config.yaml
n_head: 2
norm_place: "pre"
attn_scale: 0.102
parallel_block: false
init: "normal"
init_std_down: 0.0066
lr_mult_o: 0.847
beta2: 0.95
grad_clip: 1.0
MLP neurons of a small language model. Each row is named by its layer, matrix (up: input weights) and neuron, and shows model dimensions 64-191. Each number is 500 + 25 x the weight over its row's rms, rounded and kept within 0 to 999. Numbers have three digits each.
A block is one neuron, or neurons of one layer that tend to fire together. After each block is what it responds to, as a language model described it from the Wikipedia text at the highest values.

L6.up65:505509488500494526437472513478482520497511509512487492529515483508554454486504516515509490497518460492543445512487509530471514535541490485502468490491520530539522526535503517461493500505477519517510481465523496476532510474495529459495458468499464448515516526515496528465479549529503476457492479518442505489507469550480477503485554464509507478503523507504487475506480509515542494524464
L6.up121:498492532470550498498503487541499531485507541497497510479532523514538497491535484508493518465496515455491533526503497458515469517517492490550489480462532530543559473544496515492521522526555484468564508500492524484456466509503540479531471471497493439508489465508545512474528548479504473486499469530518505449483457537467455509501461490490510489511502516545479557506494477504504484530440
L6.up164:506494541505487523502531495478466547483487541519447478497552464526520475515535493514458537510526478464469520489517494459469479481534497493500515511525507520527518524542505507483495521477520491483502530473490478485496497501475527484473527498515480536509484490503531509513485538490509496499515473525468475503520481536522453532490455507484496508509473508520496508519455486501522473519491
L6.up277:516474518505480516512474510474485516541512520524468485482500482538541483498523462534490504486502517444503513515505489460473494488521495491505497486502516530503526490501502498456501514494499556519534542477454523468500506492517522452484484480515497477481472471548562538466452490541505441487544504510532443468517489508485481473493510516502533512482486485541514495527515507476523471532459
L6.up501:499497508489480517509509503509468498500502512517461450484501476505523483499526504521491474525547507475499497489488515489458469546525482491508479522500518534530536482535490512489510548505540515486515510506507506487480508494505507470496550466520500458510515509472560530495477497529520453506512511503507505446518464555479492508463494492482499577492520504534449516473481470503533512523492
L6.up558:495519498472470526482488517461499528481543521539496498508496455519527497498493491529507520509504501479491519509516497466435520554469519507491463498488518488533518479574492508449517504501476496513515520517526542486496503498513474493477510473535484524448535482531544542472488524523485421496523520530529535494537489503483479503477534498535530510469528525558479475498529515492514476506486
L6.up630:475513509512550511532502501535482476469514508506498461507517493494508470460535499487442500473500515502494491537489503524494481488517511530525472463492507495506507524467502535506518495484534476544472496482505509495460460505526502513506508492500502431452489512472586493518507515506513503508499499518544497486497507524508455556472532462520518529530507495571531528481477462530497532518491
L6.up663:464520533529512513524463501483501503511535500500477487455508474494491496515522496531511441499506499498488536486479486488473507516495502525548470512479512522513539497509503502482539488541522477492487523447518487531497501503492510436455532438507482506502503480504577525500494526522520456475508560505516491516504481520469524525502536469533511542499529510536502533488475500452502491498500
Description: Opening double quote starting a new line or paragraph, before quoted speech or titles like "Lighters" or "Borderline"; more weakly, other paragraph-first words like A or That.

L6.up50:523513517519515534499455511481462493497524494498533538515502529526501483492512552526517471503539513508520530486491493491479528510512493492527478502476515476458540507505530517489471505519492523458471479489534529525496499499512503492462512465530502509530439491489537507486500477540521485517473507513551501503486509492512488539457533501489501499529505478526472518517517515468499540497532
L6.up178:505501533460474515484462504488505554472528498506520526540509470571520526510527499509483448534527520462483540519459491527511470517489481467509501487468521500506525541524529472482491515475506511472532516499508502476493474503531496481456504467515491489492485484473527496485479525530490471519506487532509453471515471483480456519467530519535528489524474516478474470503500536464502555492503
L6.up272:509515488493473523458474497458504512506490491481496532508513474505483522537514553492515505511504502434486539515491462469492486495466484551450500521506514510519512519481488501465516542497550491474508510526509510503460517500540501492506529478517507477514522509495520529497494510519515457493517493526469503494463472521482479557497535447469528539491480492482480507513496507540524501520497
L6.up309:488515498535518518516480506444515515520508535518484510524523511534520493493499519513480468497516488496543518502496496475504513524516477472490514564465500518504529516520509510488474547490469473472492503502520538507485476496504508449480501500541475457465495473494511506540509474525500531500499497552492449496423483510502481529453546465492543525528507484469487496511496495466490531456524
L6.up316:526525500501526516479512525500466531432523527521508512533474474554484516500518528538469436493504468484546497548505517537518491475540510497523493480452492522476510509487535493519449507455499518496504505503529490523441552506505463495505498469519477466500525513507492453505499471528506499531505482510491493514510516514498506507440506506465510515471472493542450551518524504486511483490496
L6.up324:530546526462518505467468509477509520474527535527485554518478478499496530502499512501491475516494489527521543479506476502543495514499495474530488518452501491531523554477522503473523526515539515495480499537534531520480484509511501482463549504507456492513517478522508507517491496511534527521461521524514528508484558503480499507469505483447494496472497504480476469491526515496572493487519
L6.up347:450501497486530512523463518477464494484526508492508528496493501511521516503509473435491417532504523524504520532495521497497530511515477510511481509494501513512505492488535511520494468510534535478540506481515528483443504504524488497533479439541495496477484490504504491493527466501529464542473485530520501464463484503498519533472532473539510560487483490536499541480552447526469453503501
L6.up628:531526522514495522427470509473492498468481472518520550548488512544485504484508536529505438489508518521515517536457515494547478507498487484519467493523538519482537523494517503517483485526508471494451499477540554491431519495502477465514519500515480471530550535509479527524463443536491508502522487468520496505498528527504505500458499503444501480488494527482498472501506456488519487468494
Description: The line break right after a wiki-style section heading like ==History==, ===Recurring=== or == Art career ==, where the section body starts.

L7.up207:503458487504508523503479478487473541480507467477501500502523509523503479497506508515504459517549552484497538511469481474546490510462502512531562494466529489485524512499516527458473526482519494452509517501529527512492500470504525506524504525539499509524486496464525502484462467534564492490526479513512478497519537468535489519469552532511492508484483507531449481520529503496505488482520
Description: Fires on the first token of a wiki section heading just after == or === (See, Personal, space), and the line break closing a heading, plus list/table markers.

L4.up54:479491511503508528543497502499529533497493497501538443486513526514494509502492512499515450495528491493563522516486488545503448520535508537475483497526525482543538473495510521518528517519488497475537490494496530474416500510532484515487473506463509478487477525503550484483497509544487452507490523505520514476519477555485483536509507469520521520482499508526531461506549484497490528473499
L4.up164:513488530482503512512516542508479543488518502520519450459506484503533488488499508515493489489505506455494539539515474475478479543517537500509508479528529525524529466549488469459542536500460496481537487474488527490475512502531513472514521520507520507489441488469566524470524535481495475512537513505551469487496477518496453494497499460519507498490526506560503503473502498491503502516504
L4.up262:491510503512545518535464561507502527503486460481526434488482478492500493512507504483492481483518484488489487541492498535498503514513528486483559479473505535514503480466486536499523469507519501486479492536547504532481485492457525491449521503489505460496483507486559504479491483551485486512536540538501497464491521531515476562547461505503538493511496517550554503474497490529484519462544
L4.up286:511500478509511519498531498521497520509524489500417474478494450488499512493489472501520532490526539505496493525484487499477486495562502466504519512533513523527535475515493495442540536490526485486500464501535507517522521472540505520490517547502514510464477525532522533523494497536498492506538499522487507441515529480498449526504505450507553529483492532527525518506485460501503492516517
L4.up485:514468494515517516562519542516485507494494474530506484464488472478492445524509511493530469501528515485527516528488498513522502528538524512534526526505511497561527458531503499496525530491534469475536479498511522502524516478473558500489536481498508488507494510497552513502467488496511495522481520478482484471479528501489480540520514447499514525474471493529462506496534474481485488453524
L4.up517:476512498509459507522478512459460532488535508505495467533529473523518484481483552557487497515548518479485502523494508470504474528534511464517514491527533543474525464554496478461507507536497515518501497496520517533479512497536492460480501525520470466485448513510561567465471523505511478480527552496510523480499487547517461537473504492517489491514507490518516535509509501461482475506539
L4.up643:539523518474482500541491515472468501509528516497493457529489505532540496481516537543494496498475526529506498492473473522502456558490512497485489515479526513533520501522505480452519523511504516496484524445513506498525500496464528502475509509461500518492485482476555518521500507517509478464507562560465472475504486540465447490455536509482507517476512549521504531481542499474497496443500
L4.up725:488526501497528468549480499486493517484529507512503471480510508492508488455492498501519515478472497481533515495514488483502513496520519504487559505503480517485526538508490458472544495534517533499569467475504501476516513487526520479523478515473511518417457487539519490511524515502460437509509476513527512482544489528509483520507503450505486471508482536529526485490518515533476520523441
Description: First word or word-piece right after an opening parenthesis or quote mark, e.g. (born 1962), (reigned, "few, (a)long, (b).

L4.up25:494520480481533506533478556487486534489493526457524504474469462491500521510500514487495507502514553476470516554542491489561526536490502514526541467498500491438483522518518510496516523503539560488499527495494486489461555518514500487469504487498501502482484435497523514496510481472492483501492477555506512460526516498523468520493483476482521485520488531461509531446553502508488495501500
L4.up119:499533516510500532521448521480478517470515509525485472544512497493485479525516528512504490503547516492478533555500492510522444490521541488527525467442519503499495548490499465515524507492545490490469544515560524478493521471502531472462525503487515473532478529491528524509463496549524510533557494498518506509537534477505479526507487534497493486526452513508514504502470523477488471519507
L4.up246:517483513478518514534478519474462524504512494475509504458495515518568500478494590497524467510519503483473521484524453496502491518501470454548532507487519496464464509511500485445550524513512491468514515541495520519501509498484530467520519459552492521467477485485554523462510502483533470581490475512508484518476494493461459525488530506526526500499513478506497532477516543500500482491496
L4.up577:495505494500495493509446535550489520490514529474506545522477482562525473482477537529457470504477481520481527534482499515492496503501511480531531482472523475513543528480512513450490559485497480471509527505514521512489538492483508481454532489517493475510488482473543516509470516502454501506493492511467503466502528483502481531450522512518510496531476510502526509496476477443521509441497
L4.up592:524509515460499532466508482480485523452508499488501503528498485529486489494482495502532478480527516526458560513480452474479485507494525492499493473457523508493501609502506471481500553499550505474524521507565535514486526514471546499507527499523490494497508478494521514540486479551499489509491474513518463506534547469494457515459506530493514484485507520489518441479514503474518511500502
L4.up603:486502464496485514471461494510478530464496524530487480494497487577468510503501489519465509523497501461485514498519429526528504506491513500505533504447504485477514556502519504479453507484488503519502533545510509527502514478543508495487514497522490486492510511484535517502485477526529525512491515530511454518500511490465478526474544514486521518488451488530497463465540500504511469469511
L4.up682:499522525485457550490510519508498471508502480509516524557463506516533515443538517459488480517486512517450504522540510481481528462491501536510481505473524546467513497488491484454500542485531482529446559488512525435547468485467493457477476487508501481500489497521524520502488526540526532534522491503498507505517509495490456490497499531501509471468520505538521477489525490479533518478537
L4.up700:482531482491496499523472489496503505489478511506508498523496482517555541498519494482497444545525519510458465502516514515501527454469521517518516543465519507449498514499496482488486499483508514466518511518500503503503511510503514456478499470542513469501467497493512513486484552492460506459501510524505519462515480501512457528526512476476502471533513529515490556496480526476499504473538
Description: First word of a Wikipedia section heading just after == or ===, such as Early (life), Career, Home (media), 2010 census.

L7.up476:510483508543501526474533512475477504519547501505504510520538450529519545528488510513464484489521568528516495529480472459530502526510496479525547514486519519492524521533498505506495471540554558491451555491467497543496460494524476475495479500510507508464503511567519536476481480547495467511470521476520486474525485495494441510456471510502504447472511508481502488507519444473516460546522
Description: Capitalized first pieces of split words or names right after a line break, opening quote, parenthesis or hyphen, e.g. Ma(gni), P(ull), Ka(nowna).